Part of a small language model's weights.
Architecture: RMSNorm before each block, rotary positions, no biases in attention or MLP, untied embeddings, normalized queries and keys, capped logits.
Training: a variant of Muon for these matrices, 212M tokens, 6428 steps.
MLP neurons of a small language model. Each row is named by its layer, matrix (down: output weights) and neuron, and shows model dimensions 0-127. Each number is 128 + 24 x the weight over its row's rms, rounded and kept within 0 to 255. Numbers have three digits each. A neuron's up and down rows have the sign that makes its largest values positive.
After each neuron's rows, "fires before" lists the tokens most often just after its 100 highest values on Wikipedia text that the model never trained on. A number after a token or word is its count.

L4.down278:146091134122098153131148128140122116126111159129126116110135128166205149107126104136120160179126104152122156118145126157108121165124122137110136133181136115087151102137139141151125124124131154115109070130115079123160115078130080126114116092116122112139130108111141130153082159120110132138113114176125093170160134110125142120123107167150138111129147181162164115078135188122122161137112
fires before: ", " 27, ". " 26, "." 18, "\n" 7

L2.down19:126119124101121146071085100112137104087125066146075150071111128131126157155134114150161137095136095145111111144135150151145139166114119124154113154093171125098123130114132134107135152162148141114119108130154127088101173121123191141098127130099104147112153111129127123134145127106129127116113161112101154094130106139136085101123118148122161124174179132136110110133146120111123140133118
fires before: "\n" 32, "\n\n" 10, "ered " 7, "ing " 6, "er" 5, "est" 5

L8.down343:106120110095096134109129144126130173094097128097073122128121100111103154124140096110126144140156114116134142134127159132118115145137165119126157118129129121108141079131112133129141146145123112161120159074125125111115118163182086115136083133135072138138092107139122116071154116150159173110133094138133147100081186143112160159127141140075121141087083147152151136156098121075156143152086
fires before: "er " 18, "er" 10, "ers" 9, "ement " 8, "ters " 7, "ement" 5

L9.down389:154078146114117099159153115150106002134114123135100084110116096134173119132129135145119150147124122122154072136134138129125106133132138089151120114173100147102129146108112140112137115135122132134165142105168126127107121156128135136139073124117136171148112106126127138151112139115140145120127073172122151111102143142133128145113134087143137131119201132128107161136129135127142128132102
fires before: "ed " 38, "s " 15, "ing " 10, "ment " 5, "ment" 4

L2.down179:139142171146092093107105120102145091097161118132140138131137156109124173119125109110114138110189140130100124118175128076137123129105111133135129140124138122171141126106092134085177128156106142111108110138126103103130096122158109117102153140132184169179148093146143133109161132126130126133158141165125143145172119130112111113147125104145144135138255133136129127157117157163122145148131
fires before: "- " 93, "| " 4

L2.down188:107173102125097162146122127134137147170116099136140135072171137100096086129153156139152167123163128099112123130127104122139136131112146151189120146129159139097130125160086167128142106122165215155100138144133148143077122121179170119144145146102133127150127118082135109086103167127100135126147115121130147099109141107101138163074132113121108098123147165109147145161143147139143146128123
fires before: "201" 27, "200" 10, "202" 10, "199" 9, "198" 8, "197" 7

L8.down138:127133156158118152134124143100143099117097139141097125116127143139139155136082124138115102124114114111132104140201108147128106119104093118101135123123142126166114158124105095115138137096119147144130115145122147153149121171136132113161100089096120127087122094112136148159135148169095133084159094135134138159147120112173146077104137138110119134174059178152164113145132151151117170147087
fires before: ", " 30, ". " 27, "." 11, "s " 5

L8.down70:160108115119132123096126131110144120078088074137169127096153088117138113140131140128156124124174133161088141154138098137122125107115132090161084113119113133098146149091155141112103131132120102156117127153153105137161094134079145111141103112139142130135165126136157126092097150129134143108128137147186087144098142098104134136127160119126121073186038129127128104092153132161172110131112
fires before: ": " 41, "|" 11, "^{" 4

L2.down76:213103097109082118144120119151131125122110132130119145084106061125172110125068099162123104113138152143119132108122081096171104127141107172102091125119140157148150140129165095168131135130146153108104162116138131155133136102118103170143106136144097122167173123141124117166097097062139122127167133102105102115152135133110142118139108157127134115118124142120145127115119145101130119158142
fires before: "e" 18, "ian " 13, ": " 8, "ia " 6, "ed" 5

L6.down429:138163119130154134140140142126111138129187090101087185122128158086132168083119153124133145130132106129165138142116181135131111113103130164146177127105158126130120083145096114129098096117139156123140157136134093150100114152150106141121119117151106139156092138132112123132125140114121152176160137111122133125133095151122109136135078130155119089081089120157116119093095119145112123116118
fires before: "ing " 12, "tion " 11, "ed " 9, "er" 7, "e " 7, "ers" 5

L9.down192:138133137130120125100113146173125098122125112136143206120137112121099133099145142117134128137132145157107117137116123105115120147079098115165124100146168120064140137159141115112134101166102124112134093129122154135125110168144101114130105142105127133165134135127107101115157084148162162123132095134141130121130126124098125159148141121101134151153110150171119148106149146116157156122190
fires before: "le " 19, "ed " 14, "le" 6, "led " 4, "l" 4, "ing " 4

L9.down194:118137154076141090140139121088135114116139111099136118119121149168093099124142101107152131140137147211078143115091127151188157140074126139128149133123128114108097132156144082111146113101125128121147113148108095133122080115135175093105119113094109129109112143133141121084121121098174136103130125157117114101119123100144121167156103096153124132143173134146129089109114102151155134100148
fires before: "as " 19, "in " 16, "with " 13, "on " 9, "by " 6, "to " 5

L9.down211:092107134151164122116121100135143147174126135102106148131181143169119116111126184140133121130129114080155130103107112101123179148132131156105139148118110118092131122120141095120156117105143121107146134135168155130100141121146151113142165109152137117139178131151138113132132156160117217090128084121118138083091155143182117054167162148126096136112109131120106203127113129111158109112134
fires before: ". " 62, "., " 8, "." 8

L4.down212:132139096111137127128154130139122031143077127185098103108111073127156115158075156107144105090132117104159114092101132092146128134111164152137116143130137120146151116130115137132117166059141130141136094145143127138155126103137102088171134125104126118132145099078139138110118128157112136136155117111108144146129118125137093099122099111119161133094144145137150182129107154147107162116114
fires before: "a" 15, "a " 12, "an " 12, "s" 7, "ina " 6, "ian " 4

L9.down238:123080137125150135086098097121136097129159142096134098089131116091131150115178132143118138089135097122150098136167126176149118115100168107147171115122106139142130101094102122135122146160158129113104148125147148179137112135105117131163109113104141147130153087103117143111136105097140128176090165114144141131150110152106122123165084160162069119095126156122114155174130099135136145149172
fires before: "on" 39, "on " 29, "enti" 4

L9.down390:110114147146107116092140073138142045166166133129177108123111128131118117154160120145124084143123152140123101124146120159125190164129118101126099131113109131154165086164135092148138104097125125102120095149062118114151147150134112169167168104135127135135122093119132072156126134153139110134121140119138119112107172129104111115150097136167133130135204125161123157117125139184136113156093
fires before: ", " 17, ". " 14, "s" 7, "\n" 6, "-" 6, "." 6

L4.down89:095149141137161129151096084156126059146125119173127120149127130116156113121071150121136107156131146118139100124159101151083122167156146096101135112151107152132140127091107093152143080115123169173127129138122119087199141132104150121143116102127103167140145121108165169168102133114088123118143094162129111140111095161139146108142111125105086151146104137093095106135126119163160150152096
fires before: ", " 36, ". " 21, "\n" 7, "\n\n" 6, "." 5

L8.down283:114099103144111108142115121123139076112136094112115157133128142118154108096145135165136126119180175109130122129128115124114090133093133102098100104100111095163152121151105156159098113149134140144143116132155117081142089130107121080159142090090161067066151139117117139127112100142135109126159141155122118157102113087099143084113168091144167140162029153164129130113117126077162161126104
fires before: ", " 37, ". " 22, "." 8, "sel" 6

L9.down355:125160143117130160151097163116109089144154089138123102083123184150099148129087148135128113123084140105136119126123091136118126148124122115153116113106131118135120118083109117129118150143083187152109112101161123126197174131119106092108092156136150135113115130162136139147162140153123140158146108172120094146118129175117087124119139157134092126131088101163132112130123127162117155176145
fires before: "ed " 32, "ing " 12, "s " 7, ", " 5

L9.down162:127101120124158114148140074145107161158168126134127115113083119142147147140137151113127123146114106136153107144154147108143133105140138116077119133148092153148095090146141155103156172143080149122137140173169123107101126081128143160119127165125125143111124142154147115096090135124131098135116126088151145171145171120089112129149159148141140126149151189130143143120153117143142110163097
fires before: "| " 36, "–" 9, "– " 4, "g" 4

L6.down92:135136107158099129148108143123157144140134136121154140126113129146129127134159173162159166102175145121138137150170103185114137105124133143148110128123126146115115143221069155125143172119202142128104106084140136128135091109104122134146092088126142120127135140098158147152133145144143131105140152182106105135154138158159093164121129123101155143114237152146129123114159164164125124139110
fires before: "201" 21, "202" 17, "200" 7, "195" 6, "198" 5, "18" 5

L9.down7:146112148164146146125134131105138134142085150102104155119123146124092100126112094089174089113107137133084157137119080111132121118095147089109121108132115134105128123146104137111121201090095100095137133195153102157095130148093133127118131100117153134107122112124136108092143134114152115155101107097151130132101135144126126111136117105192167105144090169114141148107173140092153122143130
fires before: "in " 20, "of " 12, "and " 7, "for " 7, "that " 5

L8.down348:103134117098121117091119159133108117135158098129163117130087125125210087127125140157109162110152148136135161147202138104130142086167080101105157132130115127130089144143126105133131139095139120177090150126167133129124137101115132133122106144133097125099078105114083137134123139116146110131114146142126136113128132121140100158171131146158133124129099128135084128149075114139118119116119
fires before: "en " 18, "o" 11, "at " 8, "ite " 5, "o " 5, "at" 5

L4.down251:136111124120095108156143104103150049097131160162093165158106111134132116191120133127167145118117137129141133141149130125114122153170119121098083124125113099129142096142117116173133160108205109144135148168096094124187104113131111131143095090079163125186143157093132128137116066133099112111142174143126134091138171136115115110127113099145142103134104123135086125142156168106095126114124
fires before: "a" 15, "ate " 11, "a " 10, "atic " 7, "ican " 6, "o " 5

L8.down8:130124131154090125149132132141162197100174108101164124146120120118109164073168173129085150157120119125094133145146107102118150114152128154126101110106128086092119121109124104087137085135142119124096149140139120127113107141134153111126124143134150111105113155160145134105129119132124098135105095055134139124154092130126162136093132167084143160123157119170129143119146119147205113173122
fires before: "s " 66

L6.down378:124155135102116159134126112120069052180120092161107136137140112119139134118108109179153124135105100088151120105166099148147091168135090119161097152110124167149142122113091125126128121171162147144148113132147117126136120141128133075108070143145149186158123135141097135102056122141103117164136096125131120129136131133111119129139149111150121095135076153117115155118146123104128132158164
fires before: "ed " 16, "ing " 10, "t " 10, "e " 8, "er " 7, "es " 6

L4.down139:136119085111120125154132092132129130143139088153143146113098123117145146096145201139123112144098088131132146099153131152154147142120091135130148130131124143130139119195188129169144122113109103079126102097098136135140080093167123128108118111131101140113101142124102136112121118129113120194114132141117088111143123123133120130179143120123192138150023157122149144121106151112115111114096
fires before: ", " 30, ". " 20, "." 9, ": " 6, "==" 5

L4.down415:113114124120133135109137120134154114138079133137123140129101076145147140169099100113101147099137167149139144152070135115132108149144144150105131114141101122106147169170123122146104114094149133159097130091142109087154123135119124133139137095109125157125163069119112145136115130111107141183112133105157123100158136163108140158166116137163124152106149132118144124104142127135120128136139
fires before: "em" 20, "em " 16, "a" 15, "an " 13, "a " 8, "en " 4

L6.down285:133138143116125128124159135116128117119166147100084127157123153095144167152116125100115161128077177098129142165128110142101166119108113115149132110129087124095133146145119148091094126103121110118152121129106147141153103146126111137111132146148158167183102107140100105123121139121132127125191168148150135120145159159108110150151123147138167101123093132118176138119141136120146122120159
fires before: "ent " 27, "ed " 14, "si" 11, "ing " 8, "ent" 6, "s " 6

L4.down119:099128128110157143154121097105100119133152111125093108110102123123135127109141162122093095170150139125135114105116095109084147146121107128130107153126099136071141111159106178157109131122114097157141120109102107114140105139104159087119115127117086106109141126134141153125133129141093147154127152146126142106146087131133094093087113103073152107137131143113166109130145126104123119128087
fires before: ", " 34, ". " 16, "." 6

L8.down229:111137108126126147114128108119152134111150137152107145140098116160131109117164125175124148142151134109109139159111127140140156123143108111116115169122084133143174129145174151124121166144122182167121145161087133080107183138123142096106104132092140122154169060102120139150127145116111118119157122143142162130137167114093170146115126120156148138133030129111152103084107162151114144127138
fires before: "y " 22, "y" 11, "s" 7, "ic" 6, "ia " 5, " " 5

L2.down88:187172101096131148145159153131138092114162121089145106133144100152167134114126123100149129131123159171143103113088142139145143155094089144111089149113127114138112147133112117155132101080127132142097125133151162121157137093115144119118125087126130154160134165159083120138163127147092136176138106173109129113159137115104108124150170145132147112120209107166152132146163126129163116133173
fires before: "a" 21, "a " 16, "al " 7, "ian " 6, "ican " 6, "ese " 6

L4.down138:145134122114114130145059139128107133138101131127144134145117094102104099132106127138172144119156146168138113130131131126167182121163169145121114137104101157134124139100130155118108130094098117112172145108136131125176097133158112146133162104159062116123142143130140184135123122139100123122101129146156152085094152139090159132159114178169097118161084123184099147110112159124140127117133
fires before: ", " 37, ". " 14, "\n" 9, ": " 9, "==" 8, "." 8

L6.down263:167098155101121114149109193103122105135138104112125131148118115154078082104114140133171163130096112136138132114129097142089125118153134084090126152131139159110157117114174144074132133118122075139101129126119105111119179168114126153157095114148121106103120086106139141103137114203128094149147113175150126134123129136112115133127123145145126140136100144129122143170098152111140111154123
fires before: "s " 20, "ed " 16, ", " 9, "s" 8, "er " 5, "ing " 4

L9.down223:093130103125120129163119125182154031114163106180109147107129098134106098130129103102138114138113122131129127106172117137140098117103117130131113167175151132143122096107104114146131112120092123113173105130117126144137118142134155087148118085104109107111123125083132092158184135114153166128112126141123136111156106140108120123169114093157076135135137110138129202131146148104130113124123
fires before: ". " 27, ", " 22, "." 18, "==" 17

L9.down8:115129135139161074091102104166166156104125094119152137161127156117173131152109161098116159129126127102109158131171155158158118140060124154106085145184117124114141146124125099166189122160164095137115131139157149108103124119116123140073157161154116137157126177127172132141130125144129139139095110121122121196121156099137129145104140115106088126118070180154111134148159100161126212105141
fires before: "in " 17, "| " 17, "of " 13, "by " 9, "ed" 5, "|" 4

L9.down420:174084122143108138113103106109129151092109132132108156154121162095132117114123140203137166139128117116104109129147111118095120118128075123151150134138110138118145135133111138154111127136163125149141143110161123152140112076123129130082127183166105135178090147081159132160156122141151151115150122130185097160125183100126113127174154127113114115139094135142114130120107119090091116144136
fires before: "o " 38, "o" 21, "os" 7

L9.down145:170124127091129146165142182100153116148132106117105126149148139148114155126122130153137119147138110119144116113119138136127099141097184120140109104111109109133091100132103156128097160122184149127153143141114110091158117123126108167091139166136114128175143134106097149096153164116150141168169107101136091174120080103126141125145138127122120152119014152143139135103122128126177115093137
fires before: "ed " 16, "e" 14, "es" 11, "es " 11, "ing " 7, "ed" 4

L2.down324:149137120124102157143085136115118097118086124138129185108113112139136103163131147092146124119110139197105096108135117115129128129133104130119131155140123131097155101126143158098106108125148059150113148148114206099123103138112134106132095120120132097106122126107097171076085126117126116088136110160131089145145107174121133156096130123165126127151099144164146172108129123124099088142122
fires before: "s " 21, ", " 15, "\n" 9, "s" 6, ") " 5

L4.down237:146142114096122154120140142100113106084110143089185127060170110140087164123106113097106092094153123132088128130139112086106170106097150122125131153108119166116143133119125131120128119158139117174099157196169092099081141129164151153144132128154115130122081124111084111152136155081132139103104158118117107152149147139111142165141103099088125113168101108125116136112117151141130141122100
fires before: ": " 33, "| " 17, "ity" 12, "|" 5

L6.down41:101093168133137112152148103135134057144146085118137124096139174092124174141126114147106150190144132163122110118133142126124102131143122094122103129136062179109166114129122141109123149138118170132167123132123113104127102127156146093130106121077135136090117131141110140128154118102133116130071122142124143141130108140095139117160110134124157125152095147154157138134134135091165086142155
fires before: ", " 31, ". " 23, "." 17, "\n" 6, ") " 4

L2.down265:136122128142077131141130126127145140123127137142133083102109158183101117107167130139134121126103120152114098147113116048119115146149124110143110118119085124124092092122096183123111171132126189128112139115186108131134132128176140089156154185111193153120089090150095087132115141145126152136157139169123123117133117120138093165103166168109133100116050159115152180130130129166128124144137
fires before: "ing " 21, "ed " 11, "et" 8, "er " 5, "et " 4, "s " 4

L4.down187:117115109133133153105119133165144140146102118092172105182115147096087116095138104113145185116075150110134103158139116106105150150127131137103149105137069118135095096125155145095133127117141109093133111135106118123120116114125140119151127129099138148119112145093126107179155187146064127084147107156091117157148079140175139129117111144151132140130157128151085087123136135100137121122129
fires before: "of " 32, "and " 9, "(" 6, "| " 5, "for " 4, "was " 4

L6.down399:166130160189107102134115140122132133102193151116142164126170140158122132140135140127138122090102114104093125074112095150117160122151106155128093140155107170114131097130141113111143121127145142093169142095122119160133108100128114118150107137112189132168165110112141118073094166133141141139137140169139091168122140145126100139064147141113135138128200154113120108120088132164104125152110
fires before: "- " 48, "| " 14, "ess " 5, "ag" 4

L9.down418:127108117120140114126127124128105217114095118109136147117115111125157095083114098131156136091121123172139152154136151111132142121133107109151133130116124126114150146119145138115131106116099100129115118159145116180106165131124109096124125110137136161143193119083178138087101130112093148151121100190122077112116104142111128136105121156156121108124243175101144112101132133088122108124121
fires before: "to " 17, "in " 16, "for " 10, "by " 7, "on " 6, "with " 5

L6.down274:139121154098103150178174116112140126161119099125131139101122178112169081097171154132175119179134132102085126111155126138123123111115122153138110105147169133150135146138105107112150114147150094134173100150089162122119088158095082142142120094101099142132119188149150165103148133138153137143134148155134134132101101087077171116102125111110148101127128167119150126090087110110121106151095
fires before: "est " 20, "-" 16, "ly " 13, "er " 8, ", " 5

L9.down294:199122130094121107160107156135095130106127115132097102131086076170100103130173138133147095094140105150097128094161106090150116150113141159100135124134110116108123160100135172137107161184135169124114115150149125117132100117100172172115134104129130136102155105144135156162122115154132107114133103135105124122114158144132131168109158128144142108100154115129120114136130136107121149088139
fires before: ": " 84, "ak" 5

L4.down72:158095085099142092119142093150112078155163101119138100132130133140113133126107133158161139136149122197096099152129132150120115126118105115115122102136145136113097095103103121140119115160124125117134119130088108181199114171106094110145121123074124142106130148149083075126133095158146127153095135175146092110130109129114160091139112145143129151163072138170141153141151099091153146126112
fires before: ", " 26, ". " 12, "." 8, "is " 6, "==" 6, ": " 4

L4.down300:162160116133111102120103096100128142138122155095135133120127077147099107085162154098159170144139125127156105167091107147083131168123080089095102160123119144062158133119156178151125135129114129128211109087115156108115119118137098098094089104104152109114111154116137159127140108141154090067130159130093129143147126144152145148149104145163171158092124111130130114122156114138132163159133
fires before: "| " 21, "med" 16, "|" 10, "i" 5, "ately " 5, ", " 4

L9.down76:118104146118103149151101132179138135118115107108075140153107138138115140107139117142181141100146131135124125098178115129191143142140117136123132118129158124124134156126148096097141124111174159145133097129148116103131130143125131138140102142119149142116158119127137117145180154131132132143155116112133102136143148158129088113162143135139148193093097126156135100151075127132156116117086
fires before: "at " 24, "en " 17, "en" 7, "at" 6, "y " 6, "e" 5

L8.down365:073119125113119093117117092120168157131149152134093092134136166106113100153137179145148153155155132147136157164121114147140132130141137120124133165174130099146131165162117192112147129125159131140129110122142108131129148152130111127148115094087125117168096135150126082137103099106097151099114120087134144155124126113103109097141114112138124149143079169137195092150102165107110172133145
fires before: "y " 30, "ist" 11, "y" 11, "ic " 10, "ical " 9, "ic" 6

L9.down92:104091119122083142088178101115107164108126082124078051101087133104123133097073146097132122131046146129101162112091143133152147166158115144120137155131112166146137134101089093117138110101147133104103144107155098132145122147156128125115132147091155137117127120108176132097155093151127112114108120140123103086146139138124137121110130086165122124145098135089121141116129153109144123118104
fires before: "|" 52, "| " 47

L4.down345:128111113114126143136143158105099158152137137107133142095137108114141122118110152147105113144159167148132139128067121131092130133115143127150118112096150122179157070133165110094092145108166128131103121158154097146107145108110112177118131070143118126116126100115105182155147062115120158122103077140137181097122128141143086126139164127096097119127125115133129114169083117127159094130160
fires before: "a" 27, "an " 22, "a " 19, "an" 5, "vid" 4, "us" 4

L8.down194:171149074109074134130115133135126141134141127144144117125157188167120139150107120183198118129128154132122119127162145125145144141086109182106086102152163129127098144120105174100083133154148141134109140125142086092127133128130124137149112152134150150144146151121182115117163093152124149150127125107104111125081164173156101138132118131177134139115105128129101132124089119140130139129154
fires before: "ed " 28, "s " 18, "al " 12, "s" 5

L9.down339:138113118115132110112152149134141112116108127118113137124153171126082098113111086125128190145093110103141116134112164117108135170115190121110118126151108140155125117130109111169112099138140143153121132060155112113142134117102103161173130177142130141114136142154167138166134147143137116122090132137136107189161130122141089128102136128167113130113117150095129106159103161119128119130123
fires before: "o " 34, "o" 19, "a " 7, "i" 6

L6.down406:141066143102089106155095158134103134085117098153139121097141155153131140143112156111130122120092135081145123108139127117131185147118162135140083130119106146117114088149093088117136102130173125111154142133120096136111122137113177138153114119128139163111089106086103151131117147162113141124099130158150130094171146135140136151099150095140081114105067126115104139103126147148152138147157
fires before: "| " 49, " " 6, "h" 4

L8.down184:111145137130137120162135113156130057148097159117129152132114141108156106148099131133125114113108143127107119128144105162139125131124114157103105130136091128159124132135127136142159135117186160130103117136080095132131161109104111074141101094092142153188185139129097149100134117116092098128130141116145154097148160140104142108150130095168122171126131156135172158111070160100152109164186
fires before: "y " 18, "y" 14, "- " 14, "| " 8, "ic " 4

L8.down251:147138114113146153144135126109128092128133110131124157127140140119132109145180117111118113131119121069128105121116125162130203159132101119132141115096151141125144083117109143119144130103164150133131157161139141095141130140152058100103119148150096156162138112134182123136113136098130174147141117119115119135110085136115158164144104151176109141128127152139148142112139122144130168150182
fires before: "en " 17, "es " 14, "n" 10, "ned " 5, "ed " 5, "e " 4

L6.down185:121124090137116135114141134119112109125114145167122118153134118131130075101129138132130167105156141130103123100127136130153081138159103099152110115155142103149140170136159107133130089097130155126097114110098131120129174145142124137113087094144114093094154110133104123110099108146099119078119102120104141137201148177120138115125120177126118126147168149153172127119091135104108146129163
fires before: ": " 26, ", " 13, "ally " 9, "\n" 6, "." 4, "es" 4

L2.down135:112136129122145127193135161131116155087118137113120095105142168150130182136157114157152150122113140138124128160104151149120134109138121104143105165133151122193121134138108126118137133093089128146154125143117102090121141141109091128138139137127083128152176152129138144132118141144098157125098083193198112135129130179103141144145138135124138148121026129131138103105102155134120103136070
fires before: ", " 20, "er " 15, "ement " 8, ": " 7, "ement" 5

L2.down197:103095135133095164141124086121157135092106117130125098125130112172121126140096144143137152116179058160108096144093153126121112137144190147099149169117077099146087112163104122133137099151105121088107158116194131077129123173096170125162117131100102103100135135146120140129167103144151175119139112127116151170135163145153118154132119140119136129154067132149138150146101160143131097106131
fires before: ". " 22, ", " 18, "." 7, "ence " 6, "\n" 4

L9.down28:183104134131148093121126158161144077134103185109110101141148110127129066142121105133148142135078083134153124125160126126129086124116114115119109167133140130088111071131132150157145115137123161137166115104112117093105105166152111124115115144099158133121152133112104137138137161132112113123093072114154147146114132119125114124109181157135117128139140119144113107127121160125138159156108
fires before: "| " 62, "|" 4

L6.down175:145100141096139091116093121107138112112128168107108148158106094106120118123087127176147155115109127124164099109156121119145106123081069085151143080157110128050140128159095120128145101095139122106171122124067110111118120151133097162119118162140097147148126166150143140143144157116140160119162079108097107133107195150142123104122115152127137128172146147162115136107126125146125147155094
fires before: "| " 61

L6.down363:127118160162160142106134149127182146124146095189197086114157130164108130135107139089092158102140120133110118136096185137099156104100173115114114087118138171139081111138129136148052183148115105114087142159148129162133096165120134109141126158141134160125122122088107122150122140124160141137131115114118108094121132149088096138137118103147116118137081141114097155148139118111150122113144
fires before: "| " 18, "al " 17, "e" 8, "sion " 4, "k " 4

L4.down198:110145170142173152134123085149092116149173152146104148149124143117137148109156156129136116146105119146141139135128135132127126164131128123082137167137135117104157177116100145109142135161156122109065132153135116152123132149097079147146105112117135131174124153103143095119084121104127131115077134149110152098173127124098145131193107120141132122131129135157178116155066152121168080123154
fires before: "y" 18, "y " 14, "s " 11, "ical " 6, "ian " 6, "e" 6

L2.down164:089108144136105120116089134140102146131121143086119162112128129125136113121155116098128144144146144097164134153141066114127102166079111149090154150112123143080118124139105129112123107176105107106150119124136086157143099117125156112120129138077129141133143148118124131199138159169121145125131131084136131090122098139119164124130127097126174138135209144128105158147158086105105173122093
fires before: "\n\n" 53, "\n" 45

L8.down140:135089120088149155120154093125105118110107146124131129116144147167151107117131122154185149111146091114135145094092151104116161140088112110156123155147118109093134165115131140168134105098114144109148147124133114153123143107170111098133145151102111124102130172063141139096093130150130107104088129194131114119135130121105150122187104110144166136131157183145107121129140114100127146121122
fires before: "and " 18, "in " 16, "to " 10, "as " 6

L8.down322:140112116150159167157153137135098159153094133127107142135118112148137142149128126154130154109166124127136160128115072136143133101122132134120135120144126161106128120149111127153145105151136157141131130163118106097122088177133037174143110173091131132149148131099088133110115145129125146152124082149089164110122119138090096148142127085166102116145070085131121139152092137080113087142095
fires before: "en " 24, "ing " 15, "es " 15, "s " 4, "e" 4

L8.down302:146125144137106122145139116096140074107110147107109124165099119125128128153145140103148120136142131126107153133105121119114089149129114122090153128138097119141118119125165101103144091175108178146064164125118184118134133130135135104152122135101088109065141059084137154133106166154121140173121143127115133117148104155131164115132141161119120102144159113141137085123148152172144134137099
fires before: ", " 14, "\n" 13, "s " 9, "." 6, ". " 6, "'" 5

L8.down390:139138139162107142101120143115120162086107105090064101111090134133138120098130117108183153121142103120058110129124133169115137101086095094122106125145122135112098128112187123213154125104125117085152129122152114117132132095115130113142109141138099135130148121136112146100120115138113104127093103168122106149113136125141124095149127138147122120166190141125137147164141155090139132180125
fires before: "as " 37, "in " 16, "to " 8, "for " 7, "on " 7, "by " 5

L2.down429:140191110134147103125116112088120131080149122154125128137047131134148120122138059161125133059143098159129134096108124155140159094111135141098149148103119101131126143110144130118121136158143118105164121107158125101104110123119132155107157101121155117119165174122109139130120136165146140104095061159095124168134163091112140118139096154147174155115183109139110103143124117131121198124152
fires before: "by" 11, "by " 10, "as " 9, "to " 7, "in " 7, "on " 6

L6.down283:147141146146121097146121102160146102121111147118138133117190138117123131122110108123149166103114126172149136109171113108106128144097143126128156109145136118117198105102095149140129108122111145117129126179114126112135133146115078121130158109103153150150170138140189181128075143140156154112114089157125156120149134151090159119117105127116118144149066095143109120102160125105169134141179
fires before: "ement " 12, "er " 10, "ing " 10, "le " 8, "ement" 7, "ed " 5

L2.down287:093140142142106105127126107101136106115082153158111141126104146116125157112131138121163122131134149126126141170156130124109132149143090165103132144150126151136093130125112137184103130125099142188150093104104088144127161132126096104174103160168113122160128145095157114096109140155104162134132088186119111145139114212135093118156137147164159161152064166156144120127150138150162165184093
fires before: "s " 23, ", " 13, "s" 11, "." 8, ". " 6

L2.down52:136121154131060109122131106096085128121130138154104158170108146118109115173143158119098127170072138118117089133145147151131149174145143189106121111133152101083110133113177135131131159101110151134119127112144143121109104114108114103104132146128181134119132153153084143110120149121109098117152131106193097131072094131110135143122157143104125084121145129148130076157131133112078100124152
fires before: "ent" 14, "'" 13, "al" 9, "s" 6, "enti" 5, "ent " 5

L6.down382:128142143147097129200069124149121107108116107153113166110115123097130129096123099131164111150110134129133096114144116146147145133160139128133158152159119156105161151118118141133096136115166138137118102141120121111138123125149147111135086109158124146116125123158137225126098136136117154145151143149129139121091092166115117157142133153114101113153027149128095115152106141125190137132087
fires before: ", " 26, ": " 16, ". " 12, "==" 7, "ed " 5, "\n" 5

L4.down322:107105119150094129134106107167113092109122138106162096091164126108135152130117111069078155115088125149149115119167101148129113155103153118116109162108125107113111141134111072114119127140133143116140105140130113136115098147140149083134117097104117140134147161086127149131160115112111113139131127145136137131148136166127109081134117186141146127136156099127074119142127114152127172118073
fires before: "\n" 72, "\n\n" 25

L9.down398:137060121133152142080084152124106146124132124116109122104101073129132102170121138177112166134152124075131113137121117150159096092134110148096113118138137116113144154183155134130121150106166118134113131105117113104112100139133126122110084108156108109149127153111110091125143131090127140154074098022140124137130155115101106167141101170100087119094069125131149092157137130113173120158124
fires before: "o " 15, "en " 14, "e" 11, "at " 8, "ol" 7, "ite " 7

L2.down430:103158171140113133105122151125112146099122137132100135142090124128136144121155092152140104097084133155139125134170114122101094140174134155140145099100098173093117140122096146127182127127131120133086120159132123092147133121118125117130125100153106088173131133098187108145120170123113166125129165206112135159167137130131136117137152122177153157123146109162152127111142174114145134181163
fires before: "of " 25, "in " 7, "tion " 5, "ag" 5, "ine" 5, "(" 5

L9.down132:113132124088154143152096142123047147132120089082135097097130116144126107156179119117152097108140170150110122145124157118127150171114144158123116152155121134119137136104142156117125136134120103109150142125125122130114108163106125131109149173127149139156139122122125117130097123107151105130138091140120130141068110105138183108193082123145129139099136123131115114101179111118143093132157
fires before: "p" 26, "ed " 14, "bed " 7, "es " 5, "e " 5

L6.down296:156123143188108126106192161142153177146129163093098101140107124140094111119133133145153156130131106147133112125123155086143176146133123164115105127170102147119138118091139114084132117112103120139132118129110138111105163137166121165116128138175131148132116102152126119132126107117140141122124151139140133179114107183135088115119105076135135118145119113126160139163159121106113140176159
fires before: "ing " 30, "s " 7, "ings " 6, "ed " 4, "er " 4